MLP neurons of a small language model. Each row is named by its layer, matrix (down: output weights) and neuron, and shows model dimensions 560-751. Each number is 128 + 24 x the weight over its row's rms, rounded and kept within 0 to 255. Numbers have three digits each. A neuron's up and down rows have the sign that makes its largest values positive.
A block is one neuron, or neurons of one layer that tend to fire together. After each block is what it responds to, as a language model described it from the Wikipedia text at the highest values.

L4.down191:103091143129100130078105143108125104111130143114139097150135116118162147066162113157142140086139083153118177129104140130126116157132101172092153115108140138133135185110102104170136144149129094135159135143109131140105135110110088196134136125127124156139158150101118162132130098152156146094103124079122129115157102139110111151107159140100099145096141122110118126139131130113121137115168108144144154123090115121146124116142110097126135101102107139154134127143121102106141160117119141160164148104110106157173098100130122114146088136146143128102120164144099086161102082127142128169
L4.down213:074072135080119143126108098115171103127096168157143129113143124121129125155119115109109153129108144124147111162128105061118125125138103124112143109076127126100130127141140114128144130123131111148111113142114153120127127173096070139165094154164106171119088149141132143163107138136168114125130119149127146155160131175161095111159172131120136131109156090137104118106088150118130149139109134106155075127122140126132137140103152140109078163142127115147124151129141110123097164121120130093150122148109094150115141130181116092123083124105138118131126131117103098075142126102123157196
L4.down484:131140163127160148116109074145154098149099151142130126060095132134139149149142149114137106168133135097155116083129080096142096154153144197122140170112098088119107114121102130135134147146112153060126088148125116130147167124093088145154098119087127122152161107117117175085102123166063134108135134140108111158131082139130111120113136159087125111134136112152077166162109124111144179101105144112093115118083140132134127142149116110110128117161148081130125138098142146145134076095174114132125162123120133142113140109164115123146106171123109108129139111106120078151088145087169120101
L4.down553:135134139133179136119119121116160152139124188141139121136121135112137151165147105157113119090117106146160163139131107133125090141090171146151170119115143117112152131137108123155130081195120147145155132083112081119146160134122125133147069097090176118124072136103173110108145136118153099129151119095143094157138079121150117124107113125142131113166139163132151133097132107162111137132109201164124147114124136103114130154102147079138120113096135145107149138101135122134144103147126189108144105104154068128116113113137072165167107158146128132170123167114098096111110124115135114157
L4.down704:141140148119167118097123106101128159124109146134123082082147120162119101110115119187108140112131147164095144138088120115156153138144145136137153129124164168123122136175115134144167102145119123129135157110118120148089099164163106120149167123135112182131183158114139127127141118149128078123120094136142113135182170142123117113085148182123144138141134121137164180126151076084088150132161122128103187105089099101148121121158090130124160129095124183145080125144120127078161122100124115146107106135168101155129132114134123119105144120097157113122091142128175139151126127099124124123
L4.down919:077159150145084105161131097101104086136137122127123137164152094136142136155167114107118125101143133088136136160119172150115123123125146161162129074171145102146102147121112105142117096100153096146090135148113110142106122152136059112124130132132181152127144171114151180166151141175129129122107129122101130131125129099102151143162176138109127109131113136119126130118135126097156126160175111149119138134133150126144136147109114107092121141140113130134141137148129139149141115144122135134091113144147177138131061133128129110129081111090124105172174190140120166110136140129084155110
L4.down1635:078160138100111154129112116146182167129153112092086142126087158119137137142108175116143152130117108137141151171132131133113105090126150102141106142117141125090125122102103137092155119105132154100099130111154126090080114129141109075135096122136071123133090076120134138108175153112110088113167186133140106134105151138094138160112182121116163163098131078097117129126098148116130154168131136142119102126125104099120124152101099162157106136121127106162154123134109156159132134156107106160142109106120137134145162135170120106188139102121169098144126112131098138155124130155135136118
L4.down1869:107134078110165113124105148121149096129136136143132131142169140115126127113127124081119100127144145108168151136120082073145156102120134170120134140119123153164117135161138147149080161090125120115168147107120139142136104110112116166146118101134088121121142144117106120118132149141115151153184162105118132156143116142111131159161133151138098090133137160113121135137112099138106159128131089132144164135119078146130090154129127143150139118129137119142102109126117179112105122100101159114131140109155088174108144163175109138128122115138124117131146139116108137168137100100176122140
Description: Words in early-life biography text that introduce a subject's parents or origins, such as born to, son of, born into, her father.

L4.down78:174132113117080153167132122110119166124171116159138162155084114123142127116130091138150141172136112155170154156100121176124109133149120108138157138131161095159141156124154114135173104140120106093134096123130162132135170154139111118128223136101097178126161102117131131109145118146137076121126142124140137123152103142147141074123159203165129133105144143133084088165139130108119136135079117137142155118108112153118156147105094140132108138144171149093167124136092158146136135090142176127095138157148122144134144085080131086121141151122121143168143166108124136146132131136122116126
L4.down238:093125148135113150075137132163123152087125110136169085126145098147099123140098137163140141081165112124153134117130098145104136165113133123139076130138103150127143107122138113122145122115153132145083107139144079125164104060099143115144121149180156149140151089154108103134102148116113133156167110101119141107114135125097136132060115110157129122116105137087106171119159105132089133153111125092118087126103107141098111126132147128126125120116129067133085136124131082116108129093094077123113156123131123148130125132074147116077135133114135122094115101125128119092130094099142138104
L4.down435:097129104118150138127122139112123150088085130120102163113138063170102161144125169076134145072153100128122116123127156121120105118123118107112168115113145134108084132097110134139125102137106094108108100141123150183147111164148115129133128098119162110153107148150119161137130169091099122093126089143197149140125125120152103127137135159155167131160146123137137114163143131108137122139122163088109100196144112093130106174135109145125127094139143134128133150137091099128125143120152141156100106177158146119122133113147164140148174151119105159109143122071109172124091199161094117173
L4.down605:127152131114135158136131154145086126113154101125129123102105111123095145127103124124166094129108139169112084121133104105101130165109092185124142167119114145110106149109151138116101106173151120156142123127134124151102143141142123191126132125119109152176165093093120147101125122141151111105116068132128127125088075161133146105105175089107112125132062128113106131120109124117099089090122154147103167126105119129115151117170155117138160211118098138143114089082113164092132142123179144127183112139131115108152162146126094103098148084116148195143153134149112139121105098137137148111
L4.down1079:152124123135131140125132161140127129174128173148144132134154125118087133151144140128123059113154112148179114154138098119117099179144150133129125130142078143121113134135109115141101132130182163136136137110126085089107108139189134138135079107135078133135147159135131129122149121140165127126074170145132152138118143121100179154126121164124132147154153120135114132141151132116126100101131123102197163108154142173129091106138097168087128110117145070107175115132149059160114100169087149122146092124152149157173111159146136103104110059169111130099145150165144117150122123127124124136
L4.down1179:171110162130094147126102153075144121087096141133112136168101105164137111150171095099136124125130142135150122097141142131108104136149111128151147105102108127173113133119101150125109141119114085131115133102104123115106107166155122137144119160137143115174178105188124140105132108121144092108117110117105137136124198144084147102126127124119129123120143094106106186151158127118104131125114107140148109089138127156119132135102128145094114137125160143090122159141127121153134135124104151133152122119126145150148145079099123118126123123091128140129130100136124136077102124160112162106
L4.down1557:142115145091112115102159180129126091127112114141137165133105152137124126142062113120139087158111136161122154113140128147137149141150119130129118126126136149140080128108111159133124151119126120137085123118136125113121100144117109109079105103139139097140109158115120104122167137159172131104144114124155096133145144143193127126098123113132083130140109098160156143146103159137102131148124116104082146110116138161113115165100114120186168108144167159120175138131124181145182148142103123085144113175130114131116132171122092202115119138122144128113097132099117131151165158095151130109
L4.down1755:124137120089156122117143126137176127139181147141144132148142117165134183163109126151117087136135113143082129112137127089125149100098138086137146163170152164124094173121107144120090147112124100117117095146129112146124153145095108155160128145124145136118152130151155118140059113137131154165126088114149124145136123138134120113123109152131095101167189132155107102095148102155118187119131112090160126158173135173132162104195125135155071117072113149142141157121128109161118141100109110134194178163157152167119138130167134148140135125131169183112109146142148115139126153110098102138
Description: The colon after "Website" in infobox-style field lists; more weakly, prepositions like between, in, by after a verb or noun in prose.

L4.down132:131107094099090119107149114165147111135131140140162142135097143129116156143097132111158091111157142126111116121116132095082125149062133137129169098117132138063149155144136140114167155097133152091111125117092109135145131118144127104125136118090159124127123113176128140092098128094132129114131108122119100162124142133106135057170111125124137102066165096134118107125171100103140143092132145136112140106114114115134115107150140161133108114141099142084103130129108129097104127106110145124103131132184155078083130123135137141137120128168109108116089107116163142125115134152089121109
L4.down192:167151126126158103165060138092125095082142151148152169167164131116118111144127113142056106129133137114114101102110111118092109156101129165138161129077140150125116174072163160130144135120125141137118123138138124085116118156146130079134121120075114140107116134130156129137162115151109144101100116134142169098102186123110137131140137102173138113124171114165146189095126163116129147123142127128107110126108180121109121088078083120100139139116119103090104129145118178096156136134121130138152122152157093149135153177144131137120141125116165152085147125156134135123110161119102081129
L4.down708:141150064119139127125137156111141187097111091142141161114133173155114104173077100126122140122126141107120125136085120122127150166143166119142147143142118163105150162138133164141124175126122102175138138088116137151120112106122147141134165140122152111111108147157100105170140127087134168128106169071138141089110176100117116132155135137141088087133161094109168150115132112103166142147089178124142104113152100116132123116139112107123114110090137108126110098119145147107095114180147133099157159142105125121116119129117108160120155135111123143145142148158116093166115150120094125095
L4.down1135:129103137152135104149156122137107125151091155108119149108129116120123133101137097118173163141159101175146118101117120146146164142132099136128131142120137133182149080099129084104121106144109120121092156144125143112143140109124154098121119130140129116115130162090133143109118143147151132091110133149103145123128189118112106119118146185081130115134058152114139152115144126154135129108156119107113104154114130102103117127119168101144135108112095130127123152134162109098136171138147122118118123134104138104128159154084117146115187155107113135150145148091130067124112152116122133150
L4.down1193:139097136137108105114090157105131119134091184125085137163113122112095203143119140077139077161129134089093117165191112075133109115121148154122138150133110111103097118155139120137160135150152138139149133167124148129122116167097088134132113127169101122126130080179145117134062149150141135095177139083113128159090098117109133146106139167084135127129144123132153145120131145140129103117123135088124131109155139109121114114131138135135086124150127137115106113121122112139113142149138105142118157133143121130148109097128120114153148133104113120123126136152124077142118154155135089137
L4.down1699:102101136087148130147156138138125097108111145128116174116120181058157126132147126119126149106176157126171150131107123105143125152154126143155114155152107169143122116160138140121138125195144099132129138125138116115072158116156156141162096130122146156121133148104121151131180155152124141126141126112110121113153125091100129101104100152122133113160164121144111153150158088105124127106172116120124158152171141116153141131141134122138127134136135129132098136091103168169146129127125092088167148144098160191139103152140110087144106141094113157100094122125123130122071119137087091134
L4.down1947:154156150128120145120147089112106139152117140143139125123125129144121133109085132121108160129109141128091118123129105137099106142123151134153128109116160135161168148059139163115107134108098132140158127156115098138104117095140098101107069135107149135162159136111132182154103143111157144120119140125115150110145169135133102151152152167107112074140121125113104150140135096105165180126110156109122155137121110108092119139121168170115146119114108140101142106134156172120152075134168138130149104133152125138140132121118117091178140086132140122122131130111117091158115145125123168134
L4.down1953:153122164137181111144090141117119133104126086101119126134156150122092075117139132118168173121176142114188136117164146150098108112161095103152170117105135147149146097122129108124159148131120147163062163101137112136109093122078167164160128106185080135108083114136110102146166142114109161153136161125129115149144162119131098132144099097111151178148092117148130119123108146088154100114133166134128151137122114096126074127185119102139138134095147122103153167129075153105168152105127132118178148156143134124161109125164101150119124142121107104117129133131119079142131140112139125134
Description: Closing pipe at the end of a wiki table's header or data row, just before the line break, e.g. after Notes, References, Points, Ref(s).

L6.down305:127152078112098115127108112120107126099144151139128132129047146115129165101085136152119117150150133137087136114136143134110112139095193112148127167111096111094117097108156093144131084137170135112104064115146097120102099131106153149079092108117137084141140126113144141129130141115149120074101138156149132137155120112170125139148123099092108126110119173118123153135107125123115191100103148112118116143116132130114118133157172111123128118152107191156102108124142168072175115127123132126126099149150129115124137107125135090186120185127129132121113179115092116168143108123107143165
L6.down432:131140135114162171139111163127158125183172153135179087152115071049121123133096101102122170140104146158131101087119130106135125113150088138137131089147154120088164110147141121118130125126143155148104124122144117095093161190094105146149129120114128137149137130070130169159101138150123151140139128127091115139118113141117128117101147157128159136136114142121148100118086051089156150142110148116117172140107127138105147110143162145180118154119132113091141131108109135089092137173123128136128123133154160137116097177122109097108113133116067141115108170100181116096109106098134128134
L6.down627:117159137145121091101142118138123134157127082164128157114160104128086158145136099125116143124127126118129147101105162084129176112115140108132154104093139113124145124154117134127179129168109145137113148176109122152126084137141163161140147144132124140157103126136147161104130119141112150119138131165147100164128137143096139126142135142089136120135121123146170157123105081121129142138110187206136119123075127130130178105140137143130135126119152087132166143162151083162126150121133125097137114170104139116124141147124151099127132129142094148135130140123131089125135160123133104128
L6.down699:125167167115152135169160133128112149120121170153101140123118104116105145139119141134100151119056108096137159125131129129134157116157087134206111107131150096117128169129132140177120128156148138125146165119146117105144138123141143114146137097172122124078094121182136124114104141140144089155124112127106146140134126138166088152117077108118144124085138148118132139104124108115132099076125134105139134162101153118081145120136120113147103147087117120127157119116113103138127120085113119130100109079124119135098116148165114119148138140093123135156136162119193122149130126127157137158
Description: Tokens immediately before a year, decade or century, such as mid, late, c., the, born and the space ahead of a date number.

L2.down468:152148136137089155132137118140167127147062097146129107135130111111143119156148105068101147164108090103120139160135148128126140118114130151138126125147154142148126144128168168144104116097096143101102124087132091168162131142114122129155161129161130142101087167164121171088166177141174116136110096161157093092157181088126143108099115127146142133119124137096155103136152104128136152126143124146105125098110155094147106091138115149079125167137142170121128099126123140105147130151145103128149132131133117164080101105152134118132123117103149150152126114122110137126106133120119120148
L2.down1012:095135114121151108125126154108114156161118112139124116145127093125124121159134136104140116164168144116107116109128167100148156131078121136144162181137123131113115151157108122151148136158112163120116110117172120141105117127129122128135113139148081137130141131131130110109112134098161152142080105160098130116105115108122152121118113119167135169162123110116143142088106110148107161210085148125109083110105095150117134081149142112123139115135125100124149107074125114170135117176143153102137130106133114143163132106103146116120172098101117115140132117104101098127107132110125115119
Description: Pipe separators in markdown table header rows, strongest near the last column name (Pts |, Date |), plus == opening section headings like ==History==.

L6.down0:118122100148157100181129113145133168134118101167153142150125123137134156150137130153116158147095163125100123146174153148135138160134111135102086122149102123169161053113116136172156091114149120158143151100138134111091128098137131140099121122097154127176144115155147129131147150131152080124120171152117146140137092120113111113095163138146141107149143147147132137122136119137105142151122167136138112131142129118110106080125108146091122120126115083149143156113129143105116130102137120147109100140162136120065126106103090088094122122107151107096122088117094127135107125094168170102
L6.down451:117128093131121126137113081119157124097133173140130113114185141162170115138168163205149150098100099148095149158140136114139129120116105142100133157136137139103139120162081131164147086133032122087096158138080168125140158102160112123188158132102111146120183161139117178104141131145143146163160137102120107158062128128141165170124124118111158106135151130118122138128151117100120113160147144128118093123125119097148140120125119176137101132127133119123104071121105135085119145130174108145100098128126127123100114146159144123156114133124091158105165108114117159127110066120123124094
L6.down730:096141112139110125160105121115135152134144148131118152106124126115134142110126149114179110129162127136139136128124112145110176153133104110159101148104155135115147152115126088141116129125128111063094129110118136117117130103124091113147118111151153133139139148138123160150105145134160134125099138132129075107133141154113171160151162108127134115165129086105119160106092160155173113133149139111079117135129127171144123124100113121122139095124088127106127101107127125095129125106125134145143101154131125149127131125128113094151109088114134122141117115145171075109091108155169099087
L6.down1981:113123107106096119109097118144122130111124174117146095122182076115148144078139126156126141088145133146132100092130135149153135134141125124136127140090102173127123147106121170091168128142135059109124109101095104093125148149159132116059155120155121138140129149120138138090105114118098085130103121118049113114108169119090130094107092157147129119134148116159105137131085086111144144146140091166120087120151111127130143151145095107166140120114113136161092117147109122145126099141144149111158166127125188113090120146100146121100089118095151139145131170122096141153124091160127109140
Description: Mostly the closing pipe of a wiki table row, often after an empty or notes cell (fight records, coordinates, filmographies), plus some sentence-ending periods and verbs such as released or established after dated facts.

L4.down11:089119158125140151148131122107093132125098125125146120114149129132120144159129164107123148095142160133112111158144112159115151123178137103119126177162105113130136159118105158123173126159132112162109153132114130109122128156107131146116155108095110185121074128103103107144144122148114152121152142177119148152126129110133116149144112132155107105096127129118103093104106087123101121136049148120152177108127128155171111114132128161134127130104107141126111140138153129138156126090129120155161134148132138126158114149150148091100094125129128203116167122137167150157093081141085109083
L4.down133:125085134128172117125111111111125150154151120145145162112134133139124124148142094134137130102116117117118138113135146090144113127120176174107122097075075131132102132096145172095122133115139118098171147134122109155148143108085165177156099107106128139091096131106104088139124137155162098160104134121132134108118133148183158108122119129125122117122126102112147169125165083155113107076109095164166129158116144173105083096102085118099089110104153099146154157145137158091124149148124115159036134093105118137118131131160119131164124125142130124096131117125150130123107095106152150108
L4.down224:165151133114106146138133121133086073150122113070073119125127103133091144124090096103104082121135127142112106133161130122103106143103142157177136138140153138165140116105136088103151123096122139100113112124124152125129111153124072148142135117131113084133113109091138149168149099170108114119129137125124179177099125130096154091129110126050095132124109121164136142168087127134156141126148098142082156136149107140098101095165142127115145104101093158141171145107117131074099155076111109115154126156159112127130127091110151082121154087159144173130104135170135137116101165118126101166
L4.down389:121118123158104127122139142101110146113121118166101119129126142121113109117148167103149102132152095130131117106135150111121105100101153123112099148130141135073147085110095131139129128150082146136172102090169142117171134152100106154132151138153098180146108142095125122155107148111140127118131166115162139132157149147179115141129115110117149072151097161126135120099143135102147173130140113122147123103153157111129148139103114109122101143137133085146139097149131121165168115095142124073121108120132118143125115119136095146131103130127109134122087085145137143172156096130131140143
L4.down609:093176121105134126147126112123105137167103091155121102136130160135136119080092119088125136134129125147135118136135104162127136124168144116137108144127141142153158154111076142125153096129139120093112114113152124169133119125153140143125157089141114142134130166132117133130125156150161129161110097136139111096082138109088124155116120127182088148163088118108111095121153156117128131124122151143110119153104136186154147115123125119118088102144121138134126113100108112117118115137125137167138114124123118091133141101147128144114158124133100134087124148133123149124157142158094133095
L4.down647:135094153139077142168119080114107098110101143146164149173128141146109144153145139184120139134121128103136092156075110127138146124105149163079122122149103148110122095137134098128112132180127096194102100140152110126124169152070162104144093113165114118096120081101161126122110158095132150118110125103124117136137176111164163115099171143113074174113102155128180102133131113142178150171121132125160155151147099105116162138103126146104127153108069127105142150110091159149143130127094131081102139144131141079136115150083125151137114091124129134141134126135123126139134147137154149086
L4.down1120:152117140103126102109122110119112118130121137149108128144105135104135110114108103162139141198122178121136115149127079133118145139110164107126144136131154092181151182113075128149102158147116113125165119109138159165157156156157142158137128098167086156122124121145122169098119145130145100137170113130164134156143147084135096166162148135202119126107115178155124142134108158152135178139098125151141155120128150136174135107091120151155083122152128095136115116122090129131143164121127153131117135134163134098105091149123080181141099132140120176144092126140096174167145151093106104114
L4.down1803:148128103165155126112137135163130114087129126127119102144163164119118121087111084110120163117175152097186113128161120179136145135074090116127122104091135132105150141112103099126095110112161139152097116145146126076153160096169097138148147102104091136115147127072145105152116113167164120129095131119083135142111107115082189130167121102091131097144139148127098109128122144167091148102108113150041082143066093168111154143130153104149119129111120138140141103109144090145126142122084078109132093122108130139164173134117099142141109082112135186132105143144107150133125115148138151141
Description: Opening word-piece of a multi-piece word, mostly "be"/"Be" as in be|auty, be|gun, be|droom, Be|havior, plus p|reserved, Ru|stam, bo|ss.

L6.down179:119104147138152132099150134130132148104139113125134120139154147156135140177124117140108098140125142114105132149125157123151171160116130109114146159098169170103111123131126126106181160112123122101163148153145129115125106131151149136117128137121121167155161149116132116148113157142162141111128162136091137104107097123124115117111154152159167132142113097129093159159152129148089159109093161136126125083117117168108148158132115159141147121113134171111136117139125119131133101113123148086117151161119134117114124150133100129114095125100133133109144138112120131093092014178129111125
L6.down258:083105126085127112142099133138119137152092156119121126126150129117125153135115128198132144145135150135106105167129118140096135109088116137119053108146143140123164150123129120118122154119105111125186119142126116148108112120129129104173165112099109130125093133121172088121136143095119098086106134147092144092083133150180129126097118123126132115119148114124112116133098096165114189167142095116134125139178147123129123128097120138117104108124142104175136086128105125134054113134151158097122145118104179098121123149162126132143144151135155147125147147128121106072128154118104133132
L6.down476:138152091142147156121170115105119151125122110146084164100133134146192149131119167087100167116118172164109133097128171098156116110154163117097125115101129076169101120109139145159115123104114123186108156104130149126090162136110145091120116114106153184136165133150123157136106104179135122151131085108164134146116159148150129138115122096153124089162117113174088145127142136130128128153117108116122113116134150138132142114116106129169125128152103176150139156095151129107130141106125148153120181148144128142135161157114167123125087130139100101181135131137158102124097078162096149143
L6.down966:112142128134099093119095145126123165118123146130129108084149116183147157155143154117114158141129122135105143125118126170077122119106102139126141105141102119113166144130140133122125113125169171116130137094108167144100146176139113094142132089158125120114115127095093135118151146125117135108095147149175117134103134129116175177139151127143162121137168074147087120151133112107136129144096107149121120152116186167123166133131125118118154109126119167182115073121083107179137141122170146169093110104138151103103123132142110129170161116130133093134111151106110146156120061127112165132
Description: Line breaks right after a colon that introduces a bulleted list ("include:", "were:"), plus heading-closing =, ===, and table pipes.

L2.down1021:117112142132135117132086148142035109145111132105106128136111110112144140167105141155129108125122117106133082114124110162182100111133131171131121085109122137120105122151127115150127093115151099094142136111161137135097117168126092111126105098136169112141122151112148131099104087139130112133130093142108119090141128106141139111142080150137128120136154143094148122129089109145128103151125095162061124098088130091126120142104086134156119124182079151121147164107171119115144134139112145078121158134147110122138121157123121136076128151128144175145112145104132139137130128101151163123
L2.down1213:145139184081121108135127164119133111135108128139151091151080131122088115158124153138131093114142117142128171111130145064159116114128152142179125122142112113140125087168139153141108093086133125110164089127130102135093134136164094148130100145166113139147167119140120134134112158113154111129126115117103126094105156141132116127145104143143097123111135145105136153096102120073130111091148125135177154146121117113137100163118110131131145100153119127125138118108159122142167097119137141122117165086136153126144128105126107115143129114179100109128137141138126177153108101092081152116
Description: Main verb right after the sentence subject, mostly is/was after a bio name and its date parentheses, also reported, wrote, features.

L6.down1130:100119124175124131136164153157112138127070155155126119133125195110094131124093149104135148173070113124165155137121136137165121125131092120149127116107124121106094131097099108149114118128109127139141128135142172133106112121127123125168087136119151162148144165173125101158127111108102143131158119135151108134112126149131165103099095123094175097104153133107141150130091135140093130111112159129159147144130114138149101127102115110114098164160124117120137108102134119127080129124154144098136101122115103133123141088097170142113172136076092123170146124144103131160101148125130125099
L6.down1719:134148121137120114098126172122094144130136138141118102134168169096152138149123160163075094141126145095137114118165156120125139128105113139105155125144135128169105168155120153115128130118096126157131162131084129124157106110127136126116142115105156131138089110105166117104115126151138162074143134127111163127107126123129126121108119125104123130126142114166076063110135120115097143151126112105134114121144135122139129110140150138151147137169085111098131171176116103127129145082125140145130113116066123099120112160112167109119144105156129143117109123130155121114139109107083081078
L6.down1819:108109137115114123109098074160116139143143104083105124140095112115119130130133144121110153144101159133105119131119122184078145105137099147105164156077124104076180152158141119158113122139139131105125087129143097114147084123158102090111124125121116152109135132119114169137132166119129134183177142159160111122171158128135123141130095155127114122159132136123161093103120118137148142115131134130155155094133116101148164111113130110133130149166161134172162172104123159100118143111128106151157137130126129114152162135108099153111131089159125131134113098133133177117123077148132104091
L6.down1972:153122148108138143129119137126161139133123109133144097079139095124086100103152157101168119130106123128151133145112139223132134166101132103139082109128110182106135150107106128093099145162113131147114102106155117129113113138180138103149083146147132136118120163151159098131140169141139104124171138168121096116186148136166126121162111154124141164122122142144100157113114125091115142161132085135139144087155101119129134121154136103149157127132174157163106154163090120097179116134139140136162127103134126081127113139144143173140070151134129142167159155155124153134121132107127151107
Description: The token "to" as infinitive marker, preposition, or start of words like tones and tools (used to plan, further to the west); also digits in map coordinates.